From a checkpoint of a small transformer trained on Wikipedia.
Size: 12 heads of 64, MLP 3072 quick GELU.
Architecture: LayerNorm before each block, learned positions, no biases in attention or MLP, normalized queries and keys.
Training: 1032M tokens, 4392 steps.
MLP neurons of a small language model. Each row is named by its layer, matrix (up: input weights) and neuron, and shows model dimensions 272-463. Each number is 500 + 40 x the weight over its row's rms, rounded and kept within 0 to 999. Numbers have three digits each.
After each neuron's rows, "fires after" lists the tokens most often just before its 100 highest values on Wikipedia text that the model never trained on.

L3.up1365:514454567479535510524430540501521520466486481461526423501561533459452451461547511436529525471514558467466548463570455567503511546542521559471499509531465510518448474463512500501406499545413472531540517569543545526574481520509536482497446429482415480465555445488509503535484511486505515504479462478601509483489433470534453459482472457489508564609468495509465417479578525453507491454521466457428522520540526470561544560452474505553543425570434513571521515505497446535510492474440457432520530466475508539516479509418530448510547515507494454440453548449509482488518485555464497466
fires after: "_{", "0", "1", "-", "}^{"

L3.up2430:531450559538534494494521544527430475381458504496443451489429490497464443595443438497521484538433524475519491446488513440462461558550477471536476478521506492468498464507533496498510544501466550571464469483435470449484485526521505460547518562468453408533545499509498562448525496549519520530503477504523463492492510538541468483446540522507537486468490537444487430568516449558535446449436499545486457496496475581489486427470479472572581522525513473457500514469498512499480519471479472539507541466447541459500492531459530484529513513472530527520478497425400538557515451486508556535
fires after: "2", " | L", " |"

L3.up2780:540503485502461512455523537439443429442454455463530455549516526476503518477472408556492551498510460458393460489522534438490535498475523472519510599495524484472422497581489563509561536498517513532482554555558470568465460532540490567516509461490519482493448479502475518492528458522494554619511482440521552483563445514542556496516535492451485541510474553531477524493477486541538550499428543512507505467526522559569512426418519502514508486441512532450559532517522532474517514441510516453510543468474511488559535475501505498536452548471590539540466533408503494564440541503474439510
fires after: "\n", "\n\n", "2"

L3.up10:519451469515503537460473564498448414524491504503464415563506461469533484472496493576513473478485467437419468498491457453485493518510551382537533564534428513523439527519491488529560436458499583486502511570503492451403491506513506522465580454538513493577520552545505546415450489549564489549512503501508566492460451520582549488490481444461571549560535429514438458550538526456470541415400533515562505471480528500515452453517581546460509494454539450470486515468515575434502486511473566509499566517545417510522474461527536482454434457502493553520521466502524475557514463495448508422
fires after: "; ", "–", " | "

L3.up1832:486513506469524493557516499489513512512504489505496589483520462475493532542442474492442523589515477444531448437525444552554556461495527491483539502488474502561483515466501471492519493459516485520505490548544567530532509428489508529510495451476533562544493422537559527474465514432572531457529501524544513510522443428431475454545494467511471495529505580503463547477489516496573461472497522489508544519446494476520506480538558555520572500494455596590497507416498530485465502497466503475502484471472529482556498428485493476472584474477553517474614498505469543464520532484504435485
fires after: "-R", "-d", "6", " D", " | D", "- D"

L3.up348:481492488470554544403435471526466515469470480497454518472467493500457487507435489553540508486396474495540443494544492517547568435467553509465579527555444466488568447543475486455413504456501555494482427558497556480428405458533538507454465458472459400518477458492458531524493484456473504456509463472510460479510471463479523486520476498549459494526462509500525510519482462498510488500446487548537532522501530545501487487477478512490441480537514472493470541527528556559518436557468572566530576507516510479499488563507488461614528458548575515505545537506503485446520622460498504509
fires after: "\n\n"

L3.up2958:482530524467511483460503508446473398548428528580491551522465565608532451425574508567455448590492439467470439504526501507399532532464493502473445519515427535476475556533461535533527494479489538445534469485512500445453505447565501513503539551539483481546473525452541482448548444515527554459476447542508552607539420554554466482456396473525489477530517464453449437482549522486476530479490486441507531491526526439525425465516538505591487486507474471512508531503507563551429441489484525481498505490549521540523449438604464475496512514492524523526531529527519480520536505555482572511
fires after: " | ", "120", "94", "98", "91"

L3.up1544:510480474506485532483486507530460456477477595566461504507537529495487536560560486489545469428479488412489505575487474497517615511456518483488432492468453502526464500519483551467477556504440532564449501531451554429441532536529544498533494547494478521522461545567490548491522502470518471422538489435488452561533481501512547466466483513522564465523530517518458484517550525460482500506469482498485468486481564538457479421473484511569427571472445469519486565476602541492467482472515515510428493432466489546560524511558509523570545542551479410499531515400471521472472518417469519536
fires after: " | ", "1", ") | ", "″N ", "°"

L3.up2442:503542506570562454477509580480457464524518504537481487510497490504500525478559472527529554520448425371496506565513458534451548654527460545470518543472522567476475510444529457550491472544529605498488541535540522454457487492524448497466495486459496471488469495529585552507531561479462498464488491569534552431477511446450510518462483482493511509505501535517443523513574468516524581482442507490490547496494497575463509533496536471483524552539529489538409473478503503522526405526595484507527473424474566579461501474568518448528530477525472518499457529454506494522437500526497483504
fires after: "0", " | ", "; A; H"

L3.up535:489476489526523539453460492518462484465527461493550449453616514494474504531470470546514469441515488442493407483478584488498461476454486513484460557475492494533456475541472492498513545488541509432487496521482483499441424442507430540526522464508528507499504497455471537483538514554514578509445470396560567558528441496570496523440499552487481549528403525473498488507508476479498505497502445508489473500476466566500534511410550460505514578467508511438494455438499481496488513467412517542460558493412498526525528475517517475541510573493598550493468520474511435501495486438472475535
fires after: "\n", "\n\n", "==="

L3.up1102:502429530523556563463453471489432479479462503450562477513519496520513546545469551566445448524494494445432489481488501471483525530444482474407498523511519529449470554590511475499452520459496510514548531532464480531481547537500511508479561552399451438478441459500388481468509501556511418548476476468551491501544482570481477443569533525547486404477464538478488477465532516415509496520587518505561457482486551465513525451423522495469457525479488480490561526445507485542539492524526489500475515469489556549535512568494514507547497509511553505542455570493468558486529503565470450508
fires after: "\n", "\n\n"

L3.up2130:502532530545508487542561592495453492425487426434467501551537472431434511468526482525499478440491445479492516470502497410503519494458434492512490589566552447514479443578528530535442568521535481410496516507481472515533467534481470503528606490506476561499539522513446545480501537567497542525532466492446550476506484478526526504477535519428420542480503536477447532456524527425436496517459468474481553452544547526610560462476550510487483461472485579556565525493439564507564502465602507522526555462403535485502556444495529467516561512483537521532465543461413434540501520546535508537
fires after: "\n\n", "\n", "==", "."

L3.up1796:503440469491549562523493506511501480525559543578467438503478609586519483429535485463457495515454500490436500476517508505480517521502532490464480450486515513492506467498469521508529523469477537458497463453462569492494450432498462509655459501510475576439475554455545496495434498497463521486476455530501465456573460529475511484470470512544552627523479469481480462543535562465567571428406445452408534471487496482523508574521520529538501508477500488542507486518490492611509430399513536517485507436454569576493470440567537514445510515515536491492445489536445487513595449516471539548
fires after: " | ", " |", "; ", " | Set "